config.toml
n_layer = 9
d_model = 256
n_head = 4
n_kv_head = 1
head_dim = 64
d_mlp = 1024
vocab_size = 8192
activation = "tanh_gelu"
norm = "rmsnorm"
norm_place = "pre"
norm_eps = 1e-05
positions = "learned"
qk_norm = false
attn_scale = 0.125
bias = "all"
tie_embeddings = true
parallel_block = false
init = "normal"
init_std_qkv = 0.026
init_std_o = 0.00614
init_std_up = 0.026
init_std_down = 0.00614
optimizer = "adamw"
lr = 0.0015
beta1 = 0.95
beta2 = 0.95
weight_decay = 0.085
lr_head = 0.00464
warmup_steps = 239
schedule = "wsd"
decay_fraction = 0.65
decay_shape = "sqrt"
final_lr_fraction = 0.0
batch_tokens = [32768, 65536, 98304]
seq_len = 1024
doc_mask = true
train_tokens = 268500000
steps = 4374
dataset = "wikipedia_en"
MLP neurons of a small language model. Each row is named by its layer, matrix (up: input weights; down: output weights) and neuron, and shows model dimensions 128-255. Each number is 500 + 25 x the weight over its row's rms, rounded and kept within 0 to 999. Numbers have three digits each.
After each neuron's rows, "fires on" lists the tokens most often at its 100 highest values on Wikipedia text that the model never trained on; "fires after" lists the tokens most often just before its 100 highest values on Wikipedia text that the model never trained on.

L2.up286:512526516441523546511490495510468522523500541515480484525501505527541526499516463518481550522514460497425529449512517491495444520508494480503506490486495474494445490476491461499488506521454500503541474502496480449506507482522516528500517507493498490516523482514502457524514444501504475501438490507530485508528475503479501528468489471479492478489505480487546484448492491482518522518503
L2.down286:515491481507490503511515535422552520482500464566515532499477512435472497512528535474508473457525501524522495522467473488508484582511513526490490520500512511505518482506506467534509445499509465544489548494493506482495480520504481494506504485510522512460496448535472493514474557510506508502477504486480516503433501522527514465515514507545501490507535520514449516524481494501480464468495
fires on: "\n", " was", " is"
fires after: "=", "."

L2.up114:485487469504453510464540499496530494497500511496498502501487514474490449471504475498503447509486513507531477498511503490504520501474501492498479514502516512465486502475503463503468542482527513517491511513567503437478548507501492501514468534471518520491494498475488469500509513481491516505531486509496422542487498484483523527486594473475493496521491460520484522543465477510445499552493
L2.down114:479493505522510474479486519524510514476496465504482544461529498545465527478494526534504522491465478530458526522499501491458522474493500546490546518521472506494526479529504521517449486495520486497521515480548511483463506461497470525513494462533480511487451483479480503503495559473487462498502513521503511492514517525507514465545483485542519475526474458474508481556504495501503460509506
fires on: "|"
fires after: "-"

L3.up636:495492509504493527539494497498451464474486493527478559510500491529504479471522467555511517569525492501517472487491500505477492479464499483513545493490494484478533478469500519552440523525508486484586441484523491511508432503546454543517495511494517522495478539489493466499491498504499496502546482504512500513524480505493505504479461527472530527485471539531520497499497557501527511507503
L3.down636:464537487468492491502541519510517518436486504476465506538493511531521490538481497457480519460452461487525485525516519483497510523486500447506493497526462548512532511458506535473528465508517538477476565482493529486506458449533502494495522509500458538535461496475555530508470473499490514485497489543473505483530496433520487465502499509520490477513521479501528525523527458480507495508493
fires on: " and", " or"
fires after: ","

L2.up266:465511501478499508512478499521488531530504496501540519489537502493525533541525521524499457462460467498506453512498502490508491487490503502496482508559511475480512497463494538479514481468499507494498521483507426503491467443525543509486449548473474504511538515506565484488461463503528532492490526483496509494530497495456505498542494543502494514503555519507491495539456523472526531480448
L2.down266:502511496540493487479471483481494486509499511470511489529477505481519445484515540486499512512470501502544491476518490489499503515526505500517485500461538485497494535498496517515550499509478460552478511502464461524503488461488545512481502535479484493496514485515527507471490492509521527509530526479470473512492481464469501532443489544462538475509504513481463499476491500523488482520520
fires on: " |", "|"
fires after: ")", "\n", "W", "%", "1"

L3.up533:489482500432434514519507564498503493518509534521469513495491488484506505486510525473480482506505490492472489495465522501515505461483496517509454499521488542486520492457513462541514494491490517478519514475539508490507490500525518540497507455466507497501512483474494466508473504477506544501475509528547497475507511555489510522503478480528479542488541481477498551462509508521539530456466
L3.down533:507525504507519487543503530486497518519529439513514498487495473488482535503496555501528479460491539481489546491516528526523486507495520533481501522509462459500502481521468471493502505530515551580476485522523517466438525507496494536482495481495462559512475501464506490479503513533499511543539535504512540502525494491520518531511483539458509487501528532533523533509522488553501496509485
fires on: " October", " January", " November", " March", " April", " May"
fires after: "In", " in", " In", ":"

L3.up641:528508501457482496517440526512483537507485487497501473503499500488524496504560490508500517490519469471543539540511513502522472516500516554497482461472521477470493485501502508477512487510512559519494479503511474475489500470466509538491443519499484582477527510458500506461482464473506500508488476508495491478524486522522515487515549555502496519503488537490459534536478502503458498461471
L3.down641:518511526559507485457479482529502500514508467457545502517511530504490501494520520561536535545497496482497498530523520510411483497509483518493542526511494476500499489502513510488474546522544469536495454494465488499506504498465534451508540537481536462493497468451486521505515470508480496541528517496486431456528485529521503505488518505470520462489482503475523484522477485506475482492485
fires on: " 0", " |", " 1", "3"
fires after: " |", " 0", " ("

L3.up650:520497473501437491523517541494493471470516505468509536479471453491502470488504450493481522487504501481474488511491509488469496462489497537490477535523520507464507478468495470527518491497473501481564474495506465475502489498511452537504434505465496515528526536499490449511483500486522539524485506512527493519529480506475501483519450496487494534489500491505541469476497496509519506448496
L3.down650:495529457519492530476516477517481528487525487500433502496513518514508471496459479519492540520462519525484499523483498518491498485464513491498492495504465520470533490489462528496477485495536511528514495481511486515478542497552540509494478436527507494504490499485480450534467504510528534459471484524550475479500471478498468487446510512462469529511511495499549474529475477434520493483523
fires on: "=", "\n\n", " –"
fires after: "\n\n", ".", "\n"

L2.up598:485500488460522504492528509526503539499493509509572515501514493487537506547513490512480432449446491493477490479498511489524486495491468502505493533502512452487512497440501532498490512423480512511489468485502459497489498445549547493494462539504490507513521509520550476468457473519525515488497496474499495485509514522438512513525478514503479514496534524504496509538461495476546535478470
L2.down598:479524502495495487517473516473466481503506507484497448510498506498532491512500506490485497533469514473581509494524497499552517523511529509498478518504514497527515512448490507489555496511514470543507486502445483520484495494517564497465493527459505499464548477516526506474451483558542527490525514484500507483474486474482475491486484518480487467501512547511471511423510519496513495490506
fires on: "|", " |"
fires after: "\n\n", "\n", ")", "."

L3.up349:457502461465467482504456482485503522538519525466466557488506520458451449494512476509478505487527453515441502485502513527541497526511514492526528516507491542493487499471495488483561481471505498464527488478526480512489489469514531539488497480490519548512467478495522508466459470471505501496474462491538487507524471472468494505505481494522461513487516523504562514474457500493475512533463
L3.down349:512506489533471495473501453508503528480506464480502532499532439499524479506464526488523517448460527430555503504470470490494504499533486576511506461469461520505519497509526491531483467507487525501455489511540545522491486505466473521499503505521525541480503501511471539519526525515481463519501496542472473494523527520507510507484494519506501494519461515512543490514548476529533508495530
fires on: " May", " 18", " March", " in", " November", " June"
fires after: " on", " in"

L2.up993:502511472456478491565503504484478453512498488504486524491530478492483448457511494498456517529548466515494509472510500512488522518483506505508535468492530523511453494509506518510536505501504523475556506485532496514488476490534493530502461469473513494514482505483509520452489482502508537489543478543502511468514491530509501534534482527500482543494492524474526534511482519483497533551491
L2.down993:475511503521498506475546515477506522467488506512530523510483512516484524489536543515503518489482499499520505527467498466512482518516529501501510499447509494503524498527509561471484492533505458549519514484531549484454490481523429458493539480559487503508476521504507518530496493458480534475509494536455489487519491439507478467507473542525503482481509494535471493522551466527508451442508
fires on: " and"
fires after: ","

L2.up413:491489499489504464533501516501434457481485528465481486503512462532534474478518489555474482504522525501510416519503492499515465467499499535508498506455492517499512505494509477527491496535505467461561464474532502452501415496520468549498489522487473505502493526515510489506535520499518526514533485537501527544523473520540507500467477533473509508468506504507501508498466509484516497522498
L2.down413:454514499551494498506518581508486523466504538504482521498538486555491539497511504529502556482503504472484508532486521502538456501487494500520505487514521517522564532489500512504481493561543495481549501469506497469516448499560483522488526469516440532501506475498504474494534468488481507479524508537542500495519479449516494481523498530523469499519486511489486494505504520517506497478472
fires on: " and"
fires after: ","

L3.up760:485487472490475517477511517506508474498515501495548505494463520513518512457507447547506511500506490480489486473501515507449459470503513500500511461475506536470493503502521503505478536500515450485488469508505476482508533504491447511517453485528501505498544549469515475523524473516543544532462523501538427502523474463490498470555482503479485528495484476471488496533522500533463513544532
L3.down760:537498489488470493515475528509505506490502470432503499499493521514525478542498535480477468506498453507499520507459483505477535502507513490500486496508476488482511510491516495548472510521506499509476496510467503533558479492529491502488546472493533486527477467429506526487519542557491481515496466476529500487514479542502476492438491520508483513532495507522538490521510533453483564533506
fires on: "\n\n", "=", " ="
fires after: "\n\n", "-", ")", " |", "."

L3.up717:513502480459492534504540543514510491523520542526473554511469475495471521474532476535511494466524504492471554484477508503489490521502490505501516502480507542458476504441501461510495530530459537502544518498524470466487450495487508553494526506488462519513518471528506476524471525465532498491450475476525490487505487495546499482507488491495482498504499450452533518480456483519487549559478
L3.down717:500534481483469535477513514520521505533547532520491480479490476510500510477510480484494498479502490495498526453475524503494504526468477490456494493502486537454506484506521501532445491470483525514496512516532477485501471489499496556504516466476488503495479539498528485530504459504497493495457492470534467490463489528498544543473492484478490503509504512505523511455492529524534538506470
fires on: "\n\n", ","
fires after: ".", "\""

L3.up597:497502518521455472535502484527415491502515463464480436508507487484476495456510468561542507540530510511547455477490484504493502482498503527497477528480539503444472505482519493494511476518478458489527523510518436482498492519546482550495463560458505490546489522481534465479488484471523533515538524537514502484511477493511509513541468487423480520501516522513479500503491502481478505517492
L3.down597:497485505520442495501539497506536497501498500492489490468528456477531484511492454477521508514501450530492496503490486503491476475454456482502514527484523522511495514513503498516517537559482532530484514536502518528495501485504509520511501520533457510468498514509515504506483493529490503500472489511507433501474500462502507531463503521526508459521465500503480504516503527490492562482525
fires on: " and", " States", " United"
fires after: ",", " United"

L3.up565:492504501509501497486528525514526483529498516536502493522499496529509434477542475507500489498491520509514502523502526491484509481460485545499481490481480497514495492475512471527474562514528504522476475501546527456484498491475473497526482510503490482507527540465485493512517485471485481503549473502493480495495517483498533490440571483478554526500512446460488529516475496520475518523491
L3.down565:486464506515493476532493505530509496509495453489520544523510478510434533532465564478482524519487490574535541495489473497461542498493477505499540497495492471513520509503508493474495489512487481493476514484480458487494472473549507490520489477523517487503487465508512528452502503473473478485510487534469571516487492526524507499525474472537495508538501494488495521545494515517539482516515
fires on: "|", "-"
fires after: "  ", "|"

L2.up956:487493489501471472477543497501523506472516486507508485494496485520526418497517444517514462537469513477508467457481529501487498479469488517496473509529485501515478490467503455496488532512496477492466545462533472479501485496494501530516445531447523482537480537463479454544504509497516520485509480542540459521495497489480526498472543500494517527521493478487538523513447501512513518523483
L2.down956:474501491530486489527498529492499524472487484471517511491490485500499470544531486527542506500484495489516527492487477514516534470533509544506525511505514497516546507480486517485471527547501502470508524471507499489378498462495516469504458506498519505509493453501499517512422542502496533498487502503496512513498499494485489435529492550469466520527486525507476495555472476506482456490443
fires on: "|"
fires after: "\n", "  "

L3.up369:519490505516518497515523538532523524479513532532498466506467497485498468506536476474522486491496517491507477504476519504503510482469472502522471488513457489476512488487510469527443571527534502501519498509534531482506539493486465489526472528493526480470474536498461483522494497486474516511483462529501461514487500510473532508487566500513569529513520464455489518506457512499517502476499
L3.down369:451476518513502482479491501535510523501512480514488515534514465512495506520478490493488532523460519551540546518512518474472556504515497513495529501539469468485530471497484503447457468498504477507499510481495487494471514477540494486523477486513530477516496459489494542484459531502474477470509494505449504550507479501502504517525478471497489506539502495515475466554487502506529467522536
fires on: "|", "-"
fires after: "-", "  ", "|"

L3.up894:470495499508488477498495485486480496512483510473490528479520476535494471464538502523500516484520471492509496501483527511488484483476489549512535509503499497508534471460516519486537487540508522487586489409489467443511482526527499512520472502512475532512502513434556474472526486476472496548509507521518475518497430488542547546482523501478529507491485525496531530535487549492446501451486
L3.down894:448500493499475515483527514491482529521513534487536536459509512489518480508524500480497471475519540521506499530498490511530513475525491541496497480552518493526486464483498477514505521465521532494503476512478504449484478477511538502510485466551487529448452462476524512475525523486517496484486500522521463554528480560523513515495476523465509499498496560516487486456509470503510479520462
fires on: " as", " per"
fires after: ",", " well", " such", "s", " worked"

L2.up879:497491487511472549483544549501520454518499508517537549503493516519507451447490462520514480491483526510505470491518517501497510490501475550495481531475488529464453512482495478519455526499521492513510493508537523438487539514508485517517472536469469499497498522466500459532512517455512511488519498512515435528510507475479510512503512456522509507508507454495494493511472481500440503537505
L2.down879:482483490497512516531470499519505494527494479464530534480477477542491510503494550542510515508490471513483527500495490503494463463486511533490522518507495546497519483521506508540490500517499474521512505486531557477481490451500508489489489478531529523429465496495539539496521563478510479506510496496522470502518491483474520466531507509532486477527460462477502512490455511486466490543471
fires on: "\n\n", "=", "|"
fires after: " |", "|", "  ", "\n\n", "="

L3.up162:466512452501508528517538517486503439532493519477494510490525490508489459484530505540509492493481534491523487515493514539509507459498515532507479494489509504506487520504510500489502562504541514529486467480552498432470460470497512498523458521471526493514521511454510492507484530492514530484529466506488479492488515520503529520487558503442531517517485476498502518525471496465478541518472
L3.down162:469479492510527495505484509501481476540504440489537550530494458532458538513446554509475511538476502583498547492478476495471526516515454467492521489485478473482506487510479468499516496485512461512510516490490468479477474482532533514500505490544521497503447486507520521500513510490477463441489505522478573465484520529482517526514453470543514509508527488499498474508493529543518477505543
fires on: "|"
fires after: "  "

L3.up364:470469516497480524476532500512506428490513487543475546495502518470503470488531493492474499484482497487524491501475520514460516448498483524493488511503470486498494501481499484517452531538526518534519490506525497470485494465488475541540469491501508497492531521478537515535517547509484523525473457546507441522545497525496528492512549474501550535495516465468488497498474514496503543493500
L3.down364:440525525506517505515492482513533505481477483501489491537494493519498534521514543560513529522475487546505553527479453481465497519495502480479526511452475484482509491515488497463498502469500505463504520490502539500410494493495539487488473527512500501470448444490517544505460498484457474473530521502458539474508521482498472468485462522497511477491532479501501498523518480531494464512473
fires on: "|", "-", " |", "″"
fires after: "-", "|", "  ", "\n"

L3.up376:482491499504500504472573536509534458504507542487512522500483497514537464470526489549516471489499497508521508519476515536470480463477498509502473497501465550498502493497506483540493580521520494480502503484555532459501490508494472502513482481488563479482529499468456475546501546507486544494496492510502411510520539450496527484501538485502553534504504437479494509503467501485501521527494
L3.down376:496504507546515515545491539508484491507488469463509540522512476493468475496506545487505523534489509538512531528480467517496530483513505500511506500515527459516548523502491511497490515510518508467482483487474484508477462509563536504508502499516496426486477478486541573492519483448472456534501515515460559506486491512498461538509462484490456493522524505506524498509508515530507490480529
fires on: "|"
fires after: "\n", "-", "  ", "|"

L2.up10:484484477492445510497491512503503504492511509490496520493506468484493477415547475501501459499521549504504467492517512488491518473478486554509496503489483495483492506506496526490491529524515534521499456514550519446485514454510464516517422540459498518479514490459496499493515496464492508498490508544500449545504478515496515494507540503459530506478480499528468516542495485492480475539474
L2.down10:528481527530511524510492521512507441476502460481537529493482490585513505474477469527506506488502517496462470483527467501471538451494490542501536505479492507497531483534501508536462492486525490534541526512547487506516511511528496531503476467480481483503471502480495520501488536499483511466503538516512506489535513536480534496504526488517504474514442482489481477530516485481455503506473
fires on: " |", " 0", " 1", ".", " 2"
fires after: " |", " 2"

L2.up751:497523496530512517501478493541459534485496575468476451493485448549550512453535447523468533560483462479508542491500512504525486461498486508516509471549495510491504510475500505503445518505504477463453468493540490459500525458504502527523494508485532534499474480511498479497505507540536501519443489491529492472505498498473517517493471513464498490502501484518504474488454517494533486489469
L2.down751:509492520459528534454503515498520511553498451522509492524516518530498525455483479514511501530503484499453488461500484508526489488499489503488483535511453470497475480497493497488476548479469493514510475513477484467492488521523474535503524518510456478575486510474499472482512459521488483484544512541498488484520504488487522523464464476519459493508518557496527491492518528469460540518547
fires on: " In", " On", " This", " It", " As", " According"
fires after: "."

L3.up0:465497484491482523509513501512518516470502546493458534470499514447503478548514507451475503464460519486501475490491522482500532512494495453513497489525485524488561506476488492495492525488508511491498466471523464500502461414508557471489481525491547490493485491549504450470473478528528542477463461514532488528482490491472496470492523516514506507495495450499543487520449534483569511472474
L3.down0:483509495508490501540488493505506485544482509478528477492576482489536466474555519535520506527477495491520503469532514519513517507516535524496479484542510499495456504474490491519513556508503512473470464474485513476464499528525556480492474542457515484502492446492498531515527515463463501526506473481455496530486476489509496546518539563479506514504489521523543496503522451522505508469501
fires on: "|", " |", " Ti", " Tom"
fires after: "-"

L3.up772:549516480491525531563532453488465514515502550433468472451494478505501473508549478516499476501518512466506476478503506521470494468491502477502535466508496483487489490477508562490526530492444470447530474460497505462510479482523519493513481517464512520488468547516533488477493513516487506526477494493536469475505495524489500498531484507455548519513470511513534541514472533500490511510461
L3.down772:461478437513473498509525473464473515489474471520544461503497517511480497532458485469531506521485510511522505495533537542494518480493486502496471543474536527500477472495478507488494539531502511490470477539512523512481517531486511516506505500545506488470531541502446509526477494442494505481480518522454516529520485468516521490526524487527478491520515493514497529507483484503497455470483
fires on: " E", " G", " an", " A", " N"
fires after: ":", ",", "-", " is", " –", " was"

L2.up481:503505466496452492468521545501512476483490484483527498475450513488495496450529476512487501495427536466455513493486502511508501470505513522486498521448534562487491504524509500508510537510498501486478484474540497510501513522510521493520466499509481564522527546443500472496490471478515526496490505526526474475487491490528495492491510478498459538497510494436506546515521507543469495495502
L2.down481:514498492487480487507468485489510460470500497527531540539472499461451454532519565510501541527495486535514525457506493459482546493532504495511505517442514498502508509515511516539541468542498520524471428475504537509529474465544492503486518511501517461493516505524529488497501500497475491497474481527512494462490482521494498570461456576489450511485499458476520539516511499509491494461556
fires on: "\n\n"
fires after: ".", ")", " =", "="

L3.up163:517480506506491500515503480546498531540506515511489483506497483511524494503521500483499537537492473475488468476513514529511479487497482499512509450523526482483461527477499538465515520507452492480495532479498450468513501473505525546512507498481531551491507526438528496424514519505529467512465528495547465511504504497547505536505516538490477514510492526533509477549458520511499564527454
L3.down163:492497528507484491515499513517511524460486498537483496520505550510517495493470442460496477518513515491483459537486515481481476494515477494527466515515489493500479513465503514514469514521523493489534505500526480479502499502490479502499528494481479509511512517513506456506483465492529509486532537510511474527529496487566554521512525560522454519521511507490496530525505483500503526511453
fires on: " a", " an", " be"
fires after: " is", " can", " was", " has"

L3.up557:513481510518431559523489465498477489525502482515564521518494459506520513529504516482487505557516503482474492485453518563475523467494489496499513473544481499502483491538501493514525500529506495478486514500507525469519511491558530510507444468515521512513527502474518515497537477471513504504464529528510445496541497515515514498510536546537459523494529469462503507516526518509489508451453
L3.down557:509525512497501495479501492478473499515485489509529455494543514535509509502509498459497503459515536534520488444482474525543497438500519473498475526502515502533454483499492454481482524554504560454485507503489503478499502528500532467517552518497534548498527499490506516487486506517511497499530509490490477465540500475510453470527512484521513452485499519504505500465480497465515510486525
fires on: " a", " an", " conce", " Website", " by"
fires after: " is", "-", " was"

L3.up431:480505463500470492476515513515517534504500512487512471503499504445489508462537494464499461493479503498524475505513517479459519512478475471515503485514488486468537508448490512518432525458514474501522507519531491528488476430486480499511447539463498542486520486496472466491487463483478495496515470492506457501477511467477518543457512548478521536495494491528488533531441507529530529516480
L3.down431:500495493499498498500440488501513505492497455520529496485486481478467538499486513536495484505476496540519517493507501493503522529487509516498528514494534464472505498491503478503514450495505507542540503501468472521474472469502560516501477516516528532475505449493482486482437503513479503492532477494509509498483517523446495517509497501502498498510503523499481496532452520516523495484488
fires on: " |", "|"
fires after: " |", "-", "  ", " %", " Notes"

L2.up232:511492502464514488552467488536483521469515508492494449473444508505478543516512433498454497505469485474515465452488503467506495499507487518491481528479483511465446501481508465513512480477470481472477537495498501499495473502510492518501467545459482494532486530529490466466437472524510517487499491513510482473473483486493511492533463484517485489486489494468477515504516486560485494479511
L2.down232:513494530487511518469509493520488494512502471504471543509514478474514472500541521502513478478520430512533507446500483508496526460502487464490507481536499480497491509461478495541494518491484528476514468481474515480479516527467510466496475505531533466491460486502476515478526486470485469513489507540483551472480513554482489539472498464506531498486495488576519527464488491524478545510535
fires on: "=", " 2025", " 1976"
fires after: "=", " in", "s"

L3.up840:520496490500474545516485473507478503512516496491536501476504479493558505479523490541517511529510501468522487495446517538504476457506487475495495494510470519494466483524516515490517531493499471448496538512516467472504502508515532518519432524503508520474522500462505484485532489513539514503506543515551452492525513526531512500570501510463466540477465511482516514524484509517460535483472
L3.down840:466518489498481498534514481500517530539493481533442491513504498518524459530460496495493514512456508496509488494475512516534515481538495498488474497560489491514481515536495497477528486558552520462492513496484481496485484511487488480504543526470483521494494481511516494480483511501519513504512484522486532482506536503533500463498493487503512493500503512474525500514478481465555486460493
fires on: " a", " an", " Website"
fires after: " is", " was", "-", ","

L2.up113:511513460430460493543502473513501526503516477523442491486465467468504522523478496471469511464501419502487517450482492484531491524486503449500497479481499499499480520480499442526518494508468519460483553507520516539494446531516502513507522489476556488538494524544531488473472471522498490490472476513527534479498494500495487512475515482544462495500523460445565506475511505554509502507470
L2.down113:485485506487491524506497489467539487459496470484517554490500487508447493523485486543516448492459482570512482479498477477465561466492514490492486503531464540515529492522488531511504476549493492485478548483513511495502518544511458474491476490519521509456505474536492528533533537517492499496471518483461529529485509512549521497554509485504519502491489485535488536523488509523468441518509
fires on: "\n", " (", "\""
fires after: "=", "s"

L2.up971:544497485488486548486511486512487477536495454486504526481475490539510530477509478535518513566441501488492501452473497499476497468528477466507517494529511500459465492524500488499507554531512463504509503504519431485493506493490479500511511555518531502560495533478507455506574539502517480541502531497539471523502490516494522509519542489491517473486491523512510500518502509529446481478509
L2.down971:490499488492492510493504479457514500462513473486462506477497474489518477552472506487476500496484503530562504529509497487505532531543479478499509507511502516516492492487500496532510476479465527500482497504492527563457459510512512505493504489507524512503463479534515501472482525540480517555525509477477509477488516516480559465476535508550498496484530493527460522513520497474522504458446
fires on: " also", " a", " worked", " served", " an"
fires after: ",", " He", " She", " he"

L2.up705:474487513499502511517506520484460422528481503509470509524533468544529512468508468543481500507483501498492510475514490500539486449502479545478495494498512504499494479497499528478504485561486474517521455478527459478498501511528524545509498524515487475489520508476538466519516501504571507510496521532520480506511461475511521513568471463492509499506472518513515481528484515462487497509513
L2.down705:463492501558503494523535535541515523465506488475547526464479502494496518526526517489518519447491492484508463538480503516495513529480495503508530490513527485508527514451505531535459488502472490491512520522523476529517468469515455466503491487542465503523462492481522508497498549481459525481497502463502524520536477490482532493494497508524505544508447492507456495533494486524460451452459
fires on: " and", " also", " an", " often", " which", " mainly"
fires after: ",", " and"

L2.up492:453516473495495514508502496485470509507492535466491476525500484521485526445521482532483525537533524493475568507498512478506448500484513537523498487441526486475519491488502504510479496528479517554524456497506445475499502443550533500514508510485531521494518468500469445479492496484517508500462474504510496503527498502452501498467491510440495497493493449506467492486433517489544497466512
L2.down492:478500510450503505507525540506533545537505527488543446498498496496548513486505517483503468506535461505472487497504471510552495494510518515488489508519492541543497488481480449547540512514501481507490484501480534483517467525475522478476521494465536537516523456546478546522503517491514482484455511539538518490492526453512495480461449479518511447500517527510514489435514523516515497530510
fires on: " At", " In", " On", " During", " A", " at"
fires after: "."

L3.up283:463488487509449486502518517533510477526480489483507553494536471518505449473554511520486459494469551497499497528517518500504524456470485527502509495490501492506508503504502512499512531517525512526497485477561505459482491471525519508521438500468498503504532453431499493495494479462497508499563464510480483503507503505505535504489542500510543524535480471530476487550476510464454515532472
L3.down283:508487518523547499517454460522448468506509473474556528509488457525426550529463551529484539513532509579485533461486465494493521494513468509492538496454479508487498498550499490494544435456485495514514517519486454474520494493523502519510511475527547450505504497499517524446499487502480511479521501511462534489476520495502521511529491475519525487522516503498464473496522498526516471502483
fires on: "|", "  ", " |"
fires after: "  ", " |", "|"

L3.up320:548524489480531557473490495517492529547507489513538486517505497481521489503509457534509541510511489483457494505485515525494470526503511485494518496479532498487422481475511451509512568514479545457569495500490502487498521519466521493519510486499488491524495546485507485507498493511486473510494519533516430485508502501490490551510566487503462494465518507464533519485498497529477546501484
L3.down320:468497506503555501537482506462480508461528461557500486500475519492470461529507521465466545509474483529511481495522507466515530540467479459468492540546507516494499502510509516453503411483522485524472535506503479473490501509516486524492483481488464489461467469502498520476512477497502500486519491556526551492496524490485501505485475505518516471504517550484530473493507511517512468510522
fires on: " a", "\n\n", " the", "\n"
fires after: "=", " in", "In", " is", " |", "During"

L3.up937:494512489481499507516481500528506471509521460452493466538431502463489506499489533482447518474524500497497529477501497484478417501506511516497482509465456521507496538439501448514527503477458498492476537508500473511500458474506495562504515521438486497509478527497536517422507441462493486502478507527505495484534468491520529522492503471500455539489544487467508519517514494569470499540501
L3.down937:453477507545454515516521530486521489440492500484518531472550521505508533520452493480512476519495481495520484477480498492499538487494498454493476494464465511467488464503493486476473481500509525453471519522479512507486472487523476480491449518521485466515477493486505485514481535504466496451473482525533525532490527434480494497497516445540484527494491459542458546502481488496517496527504
fires on: "=", " in", " (", " a", " ="
fires after: "=", " at", " on", " ="

L3.up983:489500474495489530486534507490492501514503481520484546459484506518482504518500481494513499466461500503455472492475482494477509470512502481491481535492471502494480505467490461547524519518506470482527498487523464505491484504543531528508480546483529478529547541504561426497461523468529538488473498507523505495500477477505500521574507484471475514518508460468542484519491505492502537487527
L3.down983:535492489523543493535482522491499427506501518496494499484456518513532476474539525530500516517480455474487528552526529523474469476518519484513557484548502488532539479482499528544487491508513493486505471477477478503497485481489544470507516485492489502465459493463474514492501480470519534504496478501549486515511454511536494514473507551492496497479464517515519475522509518473518429520468
fires on: "=", "|", " |", ":"
fires after: "\n\n", "\n"